Part of a small language model's weights.
Training: 903M tokens, 3444 steps.
MLP neurons of a small language model. Each row is named by its layer, matrix (gate and up: input weights; down: output weights) and neuron, and shows model dimensions 240-303. Each number is 128 + 24 x the weight over its row's rms, rounded and kept within 0 to 255. A neuron's up and down rows have the sign that makes its largest values positive.
After each neuron's rows, "fires on" lists the tokens most often at its 100 highest values on Wikipedia text that the model never trained on.

L5.gate183 [161 102 121 100 104 121  99 132 134 133  99 136 117 117 160 112 143 168 151 144 156 139 118 121 110 131 128  97 156 144 126  96 121 109 162 139 141 122 138 103 114 107 131 123 146 132 191 186 149  59 169 150 133 165 133 129 125 110 101 115 142 111 144 156]
L5.up183 [148  55 105 146 104 120  80 156 139 144 133 110 150 134  88 134  91 106 142 119 155 142 125 129 122 132 112 137 154 136 123 160  97 142 141 130 143 143 132 155 112 155 127 111 157 128 134 106 150 137 170  90 138 158 130 121 114 100 120 125 115 166 134 136]
L5.down183 [ 93 153 110 130  85 122 160 133  75  75 153 166 119 160 141 148 106 164 123 154 103 147 127 148  98  89 168 145 138 103 130  97 138 158 142 147 140  94 115 146 123 141 171 137  82 116 106 115 172 118  73 119 114 134 124 156 111 127 134 130 132 139 118 133]
fires on: " as", " at", "ing"

L5.gate661 [ 95 112 114 172 115 129 186 146 118  77 128 142  96  79 125 142  81 159 174 112 129 154 115 114 117 170 143 140 200 144 133 115 120  90 118 141  76 117 114 107 138 112 112 120 121 165 115 108 123 119 147 147 102 117 138  93 143 155  83 102 149 102 126 169]
L5.up661 [203  79 101 156 141  71 133 154 176 151 108 144 155 107 141 149  78 142 168 121 219 116 123 134  82 118 134 121 114 173 107 135 134 126 115 109 120 102 131 125  92 107 154 146 103 137 148 164 101 143 103 132 100 108 111 120 146  99 132 121 189  98 134 141]
L5.down661 [145 112 181 123  85 135 146  81 107 132 106 127  65 105 156  97 121 102  97 152 124 142 129 135 130 171 138 212 118  97 126 132 192 125 130 141 125 131 117 101 113 137 133 117  67 152 146 146 127 126 164 129 161 113 136 138 104 152 157 113 138 144  91 137]
fires on: "1", " as", ",", "2", " I", " and"

L5.gate613 [128 128 185 127 112 139 157 136 108  99 116 130 178 149 143 118 127 120  97 188 112 125 106 101 125 112 131  92 126  99  82  71  93 127 124 142 181 138 132 151 113 100 193  92 128 108  89 139 145 126 102  89 124 103 113 131 111 125 144 112 108 121 134 121]
L5.up613 [150 110  99 145 145 126 144 128 116 151 164 138 107 147 134 151 159 150 151 142 158 157 102 133 108 149  64 119 149 127 126 133 129 143 121 127 119 104 115 137 139 126 114 136  83 127 170 141  99 113 149  83 106 128 174 170 128 115 114 130 103  90 148  92]
L5.down613 [128 149 125 114 138 136 125  92 110 138 147 104 130 123 147 120 117 174 140  92 112 135 104 129 116 153 157 115 137 134 110 125 168 104 130 106 145 147 124 148 148 166 124 163 166 124 110 109 126 144 147 158 144 130 167 110 151 113 158 116 113  94 103 103]
fires on: " R", " co", " Co", " they", "\n", " this"

L5.gate678 [142  87 156 133 136 148 108 154 161 127  96 139 106 119 150 125  89 156 107 106 118 156 132 109 127 118 162 107 143 151 156 115 110 106 134 118 105 115 144 139 122 130 148 122 143 156 166  93  94 175 136 122 158 162 120 110  82 156 126  85 129 129 130  90]
L5.up678 [107 142 126 172 144 134 153 169  95 136 176 169 124 129 144 104  89 126 128 191 167 112 130 114 142 138 140 128 138 161 135 134  77 106 131 108 124 142  98  97  95 149 101 145 137 126 108 143  71 148 140 143 131 124  77 150 129 156 151 162 157 100 120 127]
L5.down678 [123 142 129 111 132 136 153 132 122  96 128  97 143 155  97 115  89 140 149 156 117 129 124 199 132 130 113 156 110  82 112 150 143 105  43 122 141 138 102 145  95 134 172 150 101  89 122 157 147 124 131 102 110 157 149 141  81 117 126 138 173 120 132 157]
fires on: " and", " was", ",", " as", " not", "ly"

L5.gate283 [133 154 129 139 143  81 184 129 148 146 143 159 175 130 139 158 170 110 160 118 125 136 117 126 106 183 135  88 123 105 157 162 148  92 152 148 107  98 111 143  84 137 122 135  96 140 111 133 148 105 146 133 137 162 118 128 131 107 153  92 142 143 159 127]
L5.up283 [146 164 146 118 130  92 169 106 130 126 117 141  89 108 108  98 138 151 136 107 125 126 103 164 110 169 107 163 154 129 142 133  79 132 146 123 123 163 129 167  99 121 103 105 162 130 188 128 173 126  94 145 134 112 126 115 147 141 113 113  96 125 152 151]
L5.down283 [ 96 179 100 155 109 161 138 123  85 168 118 114 153 104 131 113 111  81 167 124 111 127 152 129 149 131 126 170 164 128 147 136 143 125 115 148 154 181  92 120 183 149 137 124  97 154 136 115 138 127 164  85 173 134 109 127 191 130 103 163 140 102 129 104]
fires on: " at", " in", "ing"

L5.gate644 [189 156  99 147 107 143 145 134 135 149 131 144 134 102 130  84  92 107  90 133 132 136 132 122 156 138 129 117 138 117  89 116  87 130 138 137 173 140 146 124  88 149 170 127 109 167  88 125 127 118 160 144 142 127  98 120 143 118 143 124 123 141 129 123]
L5.up644 [136 118 110 136 136 154 181 138 167 126 134 125 115 126 176 152 126 106 148  75  94 130 107 109 142 127 186 133 159 112 142 112 117 112 119 109  91 136 102 139  82 159 150 162 126 104 145 164 145 178  99 112 144 137 129 152 102 173 151 130 138  89 126 116]
L5.down644 [130  99 151 160 134 110 159 117 107  96 192 121 132 158 156 175 144 141 116 110 155  93 138 125 132 132 130 137 102 154 180 153 111 178 134  82 112 127 135 134 135 118 110 156 101 128 109 114  82 137 117 106 122 153 137 112 124 134 126 132 117 121 133 157]
fires on: " the", " of", "'", "s", " new"

L5.gate676 [130 157 160 132 121 112 135 146 130 120 149 109 161 128 122  94 155 119 137 105 145 146 101 142  75 137 118 126 137 124 185 154 159 113 194 112 131 141 104  77  94 138 103 127 133  59 121 100 124 119 164 106 160 150 127  64 117 161 136 112  90 134 147 140]
L5.up676 [150 136 140 109 108 135 136 126 127 132 144 119 108  76 140 145 121 141 149 129  93 158 140 124 118 131 136 106 169 134 161 126 148 119 145 113 124 155 120 131 125 174 120 109 107 140 129 115 170 145 101 176 166 139 139  90 103 123 169 129 143 105 124 108]
L5.down676 [142  81 126 114 167 133 130 163  92 115 133 113 157  80  85  99  93 111 134 161 146 141 148 132 173 168 143 174 181 120  99 118 137 151  88 139 128 140 140 113 135 159 170 140 113 162 147 162 115 116 121 104 126 158 111 125 175 153 139 138 109 112 124 143]
fires on: " in", " In", " first", "in", " on"

L5.gate558 [117 130  99 137 115 166 105  73 142 122 144 114 124 138 146 131 110 112 157  94 135 138 121  79 176 127 125 123 123 180 126 121 118 139 133 102 158 132 179  87 102 127 141 101 173 124 152 144 109 116 152 152 144 128 134  80 103 132  98 146 133 152 112 117]
L5.up558 [129 127  90 140 120 110 134 154 118 146  89 137 164  98 166 137  86  92 168 123 138  92  99 146 156 155 133 125 128 175 117 148 103  98 123 119  97 131 153 125 144 160 139 117 121 107 157 127 113 125 144 150 142 120 139 127 167 152  90  95  97 142 120 108]
L5.down558 [119 107 104 102 105 166 152 151 164 121 183 136 119 155 148 123 110 119 106 158 143 135 139 123 102 126 171  89 123 100 111 134 171 108 127 144 132 139 118 176 109  89 131 113 108  94  97 124  87 137  99 148  64  79 101 123 108 152 119 137 138 144 131 172]
fires on: "d", "0", "5", "8", "9", "3"

L5.gate894 [161 125 143 120 132 162 142 118 134 118 144 167 167 128 131 143 163 153 100  92 144 172 159 121 159 157 153 164  94 122 144 101 115 119 119  99 114  99 159 151 159 165 133 134 132 118 138 159 124 178 100 120 102 122 108 146 161 119 108 146 130  99 121 135]
L5.up894 [167 202  92 113 111 154 110 144 157 118 146 179 143  92 146 159  97 148  91 121 106 156 130  92 165 148 154 128 171 146 131 107 115 125 137 156 115 144 149  82 101 149 132 121 151 104 157 123 121 106 131 131 159 140 119 124 155 166 142 150 143 100 127 154]
L5.down894 [126 114 101 113 118 142 153 128 116 135 206 122 149 131 118 121 123 144 101 103 138 132 148 141 114 181 148 124 105 127 152 148 125 117 102  95 139 138 156 148 155 129  97 163 133  94 124 140 130 130 106 128 150 121 143 105 118 118  85 146 111 150 143 112]
fires on: " and", "s", "'", " a", " to", " by"

L5.gate20 [122 133 152 116 150 176 112 136 106 111 143 196 121 155 106 115 128 113 109 157 167 128 128 152 108 127 103  97 103  98 106 111  84 138 175 131 147 124 123  92 108 140 131 111 138 104 124 162 119  74 111  91 131 135 141 140  96 116 149 142 146 136  91  97]
L5.up20 [ 69 152 161 146 172  82 167 143 118 106 124 143  83 140 118 120 129 107 121 158 157 133 139 131 124 128  98  83 149 102 124 136 146 166 122 101 116 153 131 165 136 149 113 116 134 134 163 139 126 113 134 119 161 126 149  72 127 100 115 148 126 102 110 174]
L5.down20 [137 132  41 172 140 117 128 138 100  99 131 116 127 144 133 111 120 104 145 124 108 114 119 119 147 195 132  84 111 138 125 136 127 163 160 143  89 129 158 133 142 113 130 117 108 139 102 122 175 116 116 140 103 111 100 121  84 123 124 178 122 163 153 176]
fires on: ",", "i", "er", "s", "e"

L5.gate187 [159 172 128 109 151 101 161 123 170  98 114 110 126 104 168 141 186 131 127 134 134 114 169 100 149 149 129 109 143 101 131 120 147 108 118 171 185  87 118 102 148 171  81 148 129  86 134 153 153 129 145 170 121 134 120  76 120 135 126 131 157 120 106 151]
L5.up187 [161 156 122 120 126  91 144 136 134 168 121 102 141 131  68 128 135 124 140  92 156  98 163 137 137 144 165 131 105 165 134 149 123 149 132  90 151 162 114 132 103 101 125 124  71 108 102 132 139 132  97 116  77 172 113 156 158 137 118 150  98 150  87 168]
L5.down187 [136 117 142 100  81 109 144 135 148 119 172 114 129 111 155  91 150 125 130 151 166 136 171 114 151 150 123 114 162 153 170 119 147 138 104  89 156 123 167 123 166 144 112 111 108 114  66 131 119 141 178 169 124 146 111 165 167 129 144 104 107  88 127 152]
fires on: " a", "s", " the", " in", "ed", " out"

L5.gate703 [118 147 107 122 129 131 171 141 157 111  98 141 132 121 114 125 125 127 116 149 128 128 117 166 134 128 112  97 128 142 115 155 152  99 127 123  95 137 112 161  79 123 127  93 111 105 139 137 115 105 111 102 146 149 106  91 130 154 122 117 148 144 105 130]
L5.up703 [156 111  91 126 148 148 155 161 155 116 142 145 113 112  99 123 160 141 126 130 152 111 125 187 116 136 108 146 115 116 132 182 132 131 114 135 173 120 118 123  87  96 159  96 146 112 134 140 136 146  71  87 132 139 119 105 103 146 112 103 125 101 140 122]
L5.down703 [146 104 171 160 130 146 173 131 138 152 160 138 118 125  97 130 124 147  91 126 113 145 152 183 109 115 151 142 158 146 121 128 132 118 156 159 132 127 147 121 163 120 159 160 130 105 149 155 133 147 109 108  41 165 137 152 109  98 179 190 136 161 119 123]
fires on: " and", " most", "ly", "-", " more", ","

L5.gate1133 [117 175 119 119  97 144 117 113 143 113 129 150 157 109 111 146  98 122  97 128 124 124 125 162  98 168 149 141 129 154 152 165 114 143 161 111 125 164 133  91 115 146 104 154  55  93 151 154 106  86 139 159 113  80 134 135 145 148 137  83 133 125 130 166]
L5.up1133 [125 141 145 150 110 156 159 125  97 121 105 157 102 114  99 153 140 168 133 108 133 124 155 163  97 109 120 126  96 105  75  81  97 127 138 114 115 154 161 107 143 145 157 125 120 107 178 100 110 119 103 142  76  96 143 142 144  94 148  85 131  74 149 133]
L5.down1133 [117  98 124 108 110 142 138 130 186 136 145 103 125 113 127 123  77 146 109 161 104 105 156 143 100 121 134 134 144 151 121  98 154 131 113 128 142 105 121 136 120 115 138 143 121 141 133 133 175 193 147 109 102 105 160  85 140 134 130 145 141 149 101 163]
fires on: " a", " in", " he", " of", "s", " to"

L5.gate1274 [151 155  97 120  97 162 135 117 113 114  95 149 129  98 103 102 100 125 146  70 148 142  69 136 103 143 126 138 123 140 149 177 110 116 151 105 138 158 124  66 142 155 144  88 142 108 129 142 108 118 145 123 140 145 164 144 166 151 106 132 120 163 134 123]
L5.up1274 [106 132 126 110 138 122 139 100  97  90 132 115 111 118 119 130 158 110 134 146 102 127  95 133 107 139 100 130 130 160 140 175 133 131 101 133 125 107  90 149 145 128 108 108 123 117 161 100 143  59 104 127 102  91 149 173 143 134 124 130 129 143 105 138]
L5.down1274 [134 101  77 132 134 159 135  93 115 132 140 156 100 170 164 113 133 123 138 157 111 117 139 173 160 150 144 120 142 177 120 146 104  98 134 122 130 146 125 138 101 139 143 110 134 110 134 123 152 123 154 112  75 126 173 139  59  98 162 149 137 111 127 158]
fires on: " to", ",", " which", " of", " on"

L5.gate920 [159 164  73 116 113 127 149 131 129 144 131 141 129 143 117 159 130 141 141 122 133 172 116 107 161 123 127 115 135 109  70 162  93 134 102 126 151 165 155 132 115 126 105 132 134  78  97 138 151 158 118  89 166 129  86 137 130 163 139 117 105  97  91 121]
L5.up920 [109  98 137 116 147 182 120 161 116 132 130 147 180  72 109 128  60 166 115 121 124 147 172 125 145 155 106 113 153 137 114 115 112 152 164 152 124 108 126  64 141 149 148 149  80 109 175 144 140 152 150 131 132 124  95 105 155  91 145 128 111 140  97 118]
L5.down920 [111 105 102 135 144 164 126  75 112 119 117 130 132  63 131 113 151  89 191 108 105 117 126 134 126 132 161 169 149 163  98 136 133 114 118 162 168 111 116 115 116 178 108 123 181 138 124 137 103 150 143 148 118 135  77 134 108 140 121 131 133 125 139 142]
fires on: "s", "\n", " the", " World", " is", "1"

L5.gate194 [153 139 123 164  95 172  96 131 143 132 140 123 142 148 134 139 130 139 114 144 151 143 152 114 125 133 130  82 135 164 142 158 126 143 149 144 127 151 170 106 136 151 101 127 119 134 128 139 118 142 128 118 137  96 135 146 144 140 127 167 141 124  83 144]
L5.up194 [ 98 115 148  78 125 121 153 117 101 155 192 162  94 120 100 166 130 145  94 130 136 156 102 135 123 102 165 167  97 139 117 148 106 143 129  96 142 124 147 121 120 144 113 156 109 162 129 130 116 157 129 121 120 154 103 161  98 100 104 123 113 135 105 115]
L5.down194 [107 158 123 146 129 142  69  76 136 102 141 157 155 143 155 169 129 137 121 122 113 105 137 139 137 123  92 106 149 112 138 139 143 128 156 135 136 118 169 174 152 123 143  82 124 112 128 177 151 132 168 154 112 111 144 133  67 113 138 133 119 126 134 202]
fires on: " ", ",", "s", "h", " the"

L5.gate998 [121 152 131 121  48 133 144 130 117 154 167 138 174 156 125  99 149 134 127 117 140 139 128 122 157 149 146 131 182 131  98 141 123 112  89 135 141 132 136 119 108 126  70 150 105 134  95 122 143 136 126  87 143 100  89 157  90 136 122 120 147 140  79 148]
L5.up998 [112 116 143 128 101 146 110 161 125 114  95 162 157 103 158  97 109 110 130 144 128  99 101 166 162  92 132  91 105 137 111 133 102 122 118 164 118 105 154 106 119 139 151 148 119 117 154 107 100 128 129 129 134 119  92 171 139 123 139 134 135 134 155 130]
L5.down998 [109 155 126 114 163 113 105 117 140 133 139 102 144 154 146 181 149 136 107 115 103 150 181 106 158  96 131 181 133 117 132 136 164  88 114 151 141 150  92 159 121 147 131  91 141 173 119 148 125 114 168 113 119 107 119  63 118 143 126 121 123 154 118 121]
fires on: " |", " =", " was"

L5.gate393 [ 88 121 102 127 102 126 143 131 138 110 135 112 141 146 129  88 150 129 146 108 149 151 125 134 132 143  96 119 140 142 110 181 148 145 188 136 106 171 130 168 174 132 111 120 137 131 103 121 111 158 132 158 136 124 127 121 101 120 124 120 141 119 125 131]
L5.up393 [ 98 149 128  56 109 138 138  91 131 150 136 156 141  70 107 115 168 131 136 131 110 121 105  89 101 153 107 123 152 152 145 118 161 121 121 100 103 172 139 125  79 106 136 170 117 139 140 115  97 128 141 164 119 129 118 142 123 174 133 118 137 172 143 141]
L5.down393 [127 176 123 101 174 175 180 142 126 170 147 119 117 124 137 146 108 113 161 117 114 105 127 156 115 123 135 118 125 104 185 134 123 156 138 122 102 154  96  81 129 139 160 127 110 111 176 120 141 110 120 128 122 142 151 139 136 165 119 150 134 138 146 118]
fires on: " of", " in", " within"

L5.gate1188 [111 153 118 133 132 102 147 130 134 110 123  88 150 141 152 154 117 125 120 106 157 129  76 115 131 120 155  98 130 135 102 132 128 145 112 125 115 116 111 140 101 144 107 123 111 145 111 124  73 128 174 161 155 144 108  88  84 132 131 153 144 128 110 121]
L5.up1188 [160 149 132 128 125  99 130 138 139 121 128 152 153 114 113 144 132 109 148 121  97 136 167 127 103 118 136  97 162 129 104 154 136 112 158  98 110 133  91 144  99 127  56  88 173 123  80 144 116 119 143 152 118 193 149 105 114 167 137 142 123 128 123 110]
L5.down1188 [127  96 143 156 120  93 106 149  97 134 150 113 119 152 157 138  94 100 116 118 135  76 116 107 130  98 105 110  93 129 156  87 138 177 119  92  95 100 117 119  89 105  75 129 149 126 106 123 132 110 127  95 169 114 153 101 156 126 114 118  78 107 141 138]
fires on: " re", " after", " de", " After", " before", " dis"

L5.gate1270 [146 135 133 135 100 108 148 113  84  66 123 127  98 143 141 135 114 136 114 135 119 126 144 101 129 101 104  81 144 100 126 100  85 124 127 114 100 139 131 109 113 107 179 116 130  96 123 140 123 156  95 140 147 150 153 163 130 125 186 158  98 137 110 135]
L5.up1270 [148 149 155 136 140 172 118 181  97 148 131 136  92 123 108 151 150 165 132 132 109 146 139 118 129 129 126 109 131 146 116 130 143 147 129 113 115 144 118 126  86 169 128 144 111 135 137 155 115 110 144 131 160 128 108 149 129 118 137  86 105 146 147 114]
L5.down1270 [137 126 102 131 169  81 107 144 133 125 150 110 145 126 160  76 126 125 163 120 133 132  68 153 144  95 118 193 176 105  86 138 122 122 142 163 130 141 137  97 126 142 145 158 159  93 150 130 109  90 129 119 143 141 117 146 129 123 177 142 142 127 124 134]
fires on: " (", "\n", " Ru"

L5.gate1276 [100 123  88 130 105 130 165 137 146  83 110  95 134 106 164 127  99 125 114 100  97 177 117 111 112 124  94  97 132 113 106 133 109 154 117 133 131 132 120 137 119 145 143 107 140 126 139 126 146 105 151 105 149 119 102 132 138  90 127 122 144 135 159 146]
L5.up1276 [145 107  86 143  91 139 124 150 161 113 131 103 128 139  99 134 120 127 113 117 171 106 135 127 127 108  77 121  96 136 154 109 185 109 124  93 105 148  91 156 103  97 114  94  91 118 119 127 153 122 112 114 117 112 134 128 118 147 100 136 151 118  82 112]
L5.down1276 [169 140 159 113  87 140 119 118 152 131 124 157 102 138 148 132 148  91 127 141 120 120 159 115 139 137  99 117 147 151 163 126 132 144 111 140 138 175 144 127 115 153 108 148  76 151 154 111 170 130 117 104 120 113 136 118 150 139 132 130 161  70 132  95]
fires on: " |", ",", "0", "1", "2", " name"

L5.gate102 [149 148 130 100 112 131 150 175 116 103 139 149 135 131 111 103 113  74 143 153 161 132 111 116 138 141 127 126  84 136 114 145 105 137 153 144 139 103 122 122  66 174 132 108  94  75 141 151 129 171 108  99 113 134  97 141 102 128 154 100  95 150  94 200]
L5.up102 [100  84 145 141 142  94 145 139 181 123 132 141 113 125 105 124  71 159 159  83 154 140 132  90 124 127 141 132 149 156 161 164 196 138 110 121 159 139 126  92 126 115 116 113  93 126 115 168 125 154  95 139 100 108 134 162 111 116 123  95 120 133 119 134]
L5.down102 [140 107 119 160 129 144 165 150 102  79 151 159 110 145 135 101 120 123 110  91 172 154 155 171 164 138 138 147 137 122 133 119 135 141 139 120 143 128 110 105 102 138 103 135 150 112  88 132 126  96 101 132 104 143 131 157 140 171 156 145 115 124 125 131]
fires on: "s", " Los", "'", " la"

L5.gate1325 [116 144  88 123 129 125 155  72 112 108 182  87 150  97 146 123 145 124 109 130 138 163 129 121 134 129 147 154  88 133  92  71 126 133 151 115 120 177  82 124 149 130 132 184 138 147 107 127 132 124 123 144 164  92  73 109 113 160 177 141  70 136 139 118]
L5.up1325 [135 107  92 120 163 100 148  98 124 162 157 145 112 156 111 161 132 123 117 158 117 107 121 110 128 137 141  70  98 162  84  91 114 107 142 111 115 103 143 123 140 141 120 142 109 131 160  80 155 126 163  68 155 160 164 126  88  81  72 153 161  84 136 175]
L5.down1325 [125 165 147 102 104 147 140  91 134 149 141  98 105  92 129 149 117 122 102 141 173 137 117 141 140 125 140 167 158 131 109 158 126 105 102 112 167 150 126 137 153 126 125 143 119 154 118 132 129  88  80 159 125  86  70 108 107 170 146 151 107 130  63 119]
fires on: " |", "0", "6", "3", "7", "2"

L5.gate861 [155 117  82 113 154 164 168 121 179 127 159 141 133 109 158  88 106 111  85 142 176 145 121 122 118 133 112 137 139 139 129 124 118 113 137 155 151 163 170 110 122 131 113 133  96  97  97 123 148 142 134 136 161 150 149 148 145 114 162 153 118 156 162 138]
L5.up861 [126 126 105 117 120  98 119 156 130  88 147 170 119 159 158 139 123 143 124 122 141 150 121  54 114 126 139 138 148 114 125 169 117 126 108 113 109 123  94 147 133 119 151  96 156 130  98 127 108 139 151  92 126 158 145 145 170 126 103 156 139 168 112 146]
L5.down861 [105 121  81 175  60 159 147 169 118 142  98  89 141 110 155 139 144 158 125 148 136 115 117 142  98 119 150 117 100 132 120 119  72 117 101  92 122 150 101  88 121 125 130 169 117 146 155  92 137 119 126 124 123 116 138  74 121  79 153 151 134 135  95 127]
fires on: ")", " |", "s", " of", "5"

L5.gate1186 [126 142 132 153 138 126 101 159 123  84 134  90 148 145 172 167 150 135 142 160 120  98 161 122  90 111 129 123 125 131 118 123  69 117 126 107 127 124 116 108 175 146 131 127 123 124 138  97 131 142 137 119 128 119 137 127 163 121 140 130 132 142 125 190]
L5.up1186 [120 111 192 117 142  96 173 165 146 113 129 157  92 165 108 104 115 149 153 103 102 162 121 131 136  73 173 121 124 131 112 111 130 122 139 117 135  92 145 139 114 121  73  88  95 145 166  96 150 125 197 117 156  81 136 122 120 122 113  90 103 139 116 139]
L5.down1186 [127 163  84 104 151 127  84 116 138 134  79 129 107 146 114 121 141 153 120 138 131 135 123 107 132 108 162 180 131 108 112 100 111  96 122 134 149 100 127 109 157 134 126 127  86 165 111 119 125 128  96 131 139 152 110 130 141  77 119 141 156 108 171 104]
fires on: " (", ","

L5.gate487 [143 125 133  90 133 143 144 119 121 150 143 141 164 106 126 131 135  79 133 151 143 127 149 105 149 128 138 128 149 131 122 112 113 119 131 127 152 152 117 113 122 147 126 116 150 122 130 124 148 114 128 130 124 126  99  92  62 128 123 142 147 130 143 104]
L5.up487 [138 160 115 140 145 141  95 111 123 133 111 144 131 104 104  89 130 144 126  98  99 147 134 137 182 117 115 109  78 143 156 132 154 136 125 137 126 117 165 106 124 148  99 149 169 114 124 142 144 136 159 115 132 124 116 154  93 116 119 159 102 121 121 152]
L5.down487 [119 124 185 132  95 176 110 140 143 120 128 101 130 122 140 107 149 118 140 108  96 110 118 115 161 128 103 127 131  97  97 133 163 118 123 116 158  82 129 157 111  98 124 106 148 153 105 151 101 120 130 147 146 113 102 126 181 106 152 149 119 124 131 116]
fires on: " |", " finished", "di", "ed", " placed", "fi"

L5.gate1096 [174 119 127 168 109  91 119 112 162 124  70 118 125 146 126 147 136  94 114 141 135 132 141 118 118 148 145  77 160 172 131 157 120 136 160  88 145 154 142 145 107 107 126  96 153 126 166 136 134 151 166 122 146 113 159 136 170 116 111 156  97 112 130 165]
L5.up1096 [130 111 109 124 112  98  64 147 153 136 118 115 129 142 143 128 140 128 127 124 114 139 134 152 135 146 124 153 139 161 134 115 109  91 110 137 130 122 165 161 131 118  81  97 132 144 191 153 100 132  89  94 144 128 129 125 150 120 110 133 178 155 105 148]
L5.down1096 [119 115 142 155 101 143 106 120  99  86 114  88 128 105 137  74 141  99 149 146 112 131 185 129 131 155 101  67  92 111 137 134 153 128 172 144 135 150  99 169 125 115 144 136 140 142  70 124 124 162 111  85 132  99 132 137  88 137 115 109 148 143 130 142]
fires on: "op", " at", "ly", "1", " de", " re"

L5.gate1275 [158 123 145 135 122 117 137 123 131  89 121 146  95 126 146 131 185 139 113 142 132 124 109 105 115 119 131 111  90 115 105 163 117 130 104  92 113 137 155  66 159  90 124 109 131  40 145 128 157 150  76 123 109 137 105 111  99 115 173 136 166 137 136 153]
L5.up1275 [156 119 143 155 136 104 135 108 133 136 114 157 131 111 138 147  91 184 114 163 140 142 139 157 160 153 146 127 134  79 114 119 140 171 135 155 156 108 156 164 128 154 146 138 112 148 141 108 150 147 167 159 124 141 128 134 144 117 140 146 130 165 141  74]
L5.down1275 [168 120 120 122 122 142 171  68  89 101 135 129 129 124 154  96 156 129 127 124 154 214 113 111  98 112 153 151 118 106 102 138 150 157 145 122 144 162  50 121 105  88 168 137 168 118 111 127 158 132 159 137 135 115 102 151 128 120 168 148 119 145 145 131]
fires on: " (", "-", "h", "0", "ur"

L5.gate597 [140 101 144 101 122 143 160  97 165  98  93 108  78 119  91 105 122 125  91 122 159 165 120 165 155 131 118 114 127  95  99 135 156 170 154 138 147 158 123  99 125 146 115 109 115 149 143 115 156 101 139 165 117 111 105 109 114 154 134 148 116 169 144 124]
L5.up597 [176 124 126 133 128  82 175 101 101 153 124 152 112 141 175 124 151 106 117 145 109 156 114 135 106 159 100  88 159 123 103 141 106 128 163 111 181 130 126 141 101 128 111 105 142 147 124 129 145 143 151 129 118 146 144 115 117  71 123 164 112 135  83 145]
L5.down597 [ 96 150 115 161 102 163 103 123 118 161 191 127 167 138 116 135 144 153 144 100 142 114 130 161 129 126 103 188  99 175 135 138 145 128 110 151 110 139  95 148 137 182 166 186 102 134 151 126  69  90  99 137 146 125 123 134 115 102 126 102 139 110 121  91]
fires on: "1", "0", "-", "th", " (", " |"

L5.gate1152 [115 147  91 121 105 139 141 111 128 154 124 109 101 113  98 153 163 134 157 128 100 163 152 102 118 142 131 114 141 120 129 117 153 102 150 132  92 133 127 136 124 138 109 127  93  76 112 137 125 102 125 106 148 140 126 135 137 108 169 147 145 146 143 139]
L5.up1152 [124 139 129 119 116 110  98  81 129 114 169  92  99 174 103 136 108 153 144 144 166 166 157 130 125 125  80 157 138 159 117 109 147 145 124 134 120 139 139 113 105 112  78 127 125 134 146 121  78 114 105 136 122 141 133  85 158 167 126 122 137 159 145 140]
L5.down1152 [104 124 121 111 145 160 124  88 151 139 139 144 124 122  87 143  86 113 157  87 136 134 115 134 105 140  76 180 143 125 123  98 145 102 150 142 130 131  80 110  98 134 147 101 149 145 145 101 110 116  87 109  96 153 129 149  95 101  81 119 122 126 142  84]
fires on: " |", " of", " \"", " at"

L5.gate440 [135 127 150 117  85 130 121 103  78 103 103  88 122 150 104 197 148  99 123 144 121 162 153 146  89 133 135 103 117 106 165 185 161 152 155  97 139 154 101 145 121 131 121 119 149  89 114  99 153 162  77 149 126 122 122 146  68  82 176 127 111 119 149 127]
L5.up440 [148 193 112 106  78 112 126 104 126 124  91 141 115 131 130  85 108 100 134 126 112 137 116 122 101 160 109 112 125 151 158 142 127 150 122 126  80 144 104  89 114 101 111  84 129 145 121 114 143  90  91 150 126  98  77 175 106 171 160 126  97  76 133 142]
L5.down440 [110 148 120 121 139 106 122 137 138 156 146 142 128 120 144 151 115 115 157 118 143 158 100 131 120  93 128 151 131 177 163 136  93 113 126 130 160 163 155 134 154 169 111 118 149 136 172 122  93 128 169 149 150 137 145  99 151 121 124 141 140 141 120 101]
fires on: " in", " at", " the", " Me", " pro"

L5.gate123 [161 180 122 140 107 101 105 106 125 134 104 105 105 137  86 109 151 109 130 123 171 141 141 139 141  96 116  80 110 138  94 159 148 121 153 149 170 134 148  98 127  93 109 143 136 107 119 153 105 106 158 131 101 141 157 139 100 149 110 150  94  98  58 164]
L5.up123 [133 106 125 107 141  97 104 116 140  95 107 135 154 169 130 136 118 102 168 143 141  90 141 134 117 145  75 142 155 135 136  79 159 162 114 174 123 120 127 109  89 156  89 124 146  98 164 115 167 124 144  76 138  97 124 100 121 121 145  77 118 121 161 161]
L5.down123 [140 137 140 136 141 145 166 129 148 106 138 142 147  83 119 131  81 155 119 154 153 125 142 140 115 100  69 158 192 147 156  99 125  91 116 143 191 126 151  76 118 170 144 111  82 132 110 135 139 112 154 144 164  60 105 105 144 107 133 111 123  89  75 138]
fires on: " as", " As", "As", "as"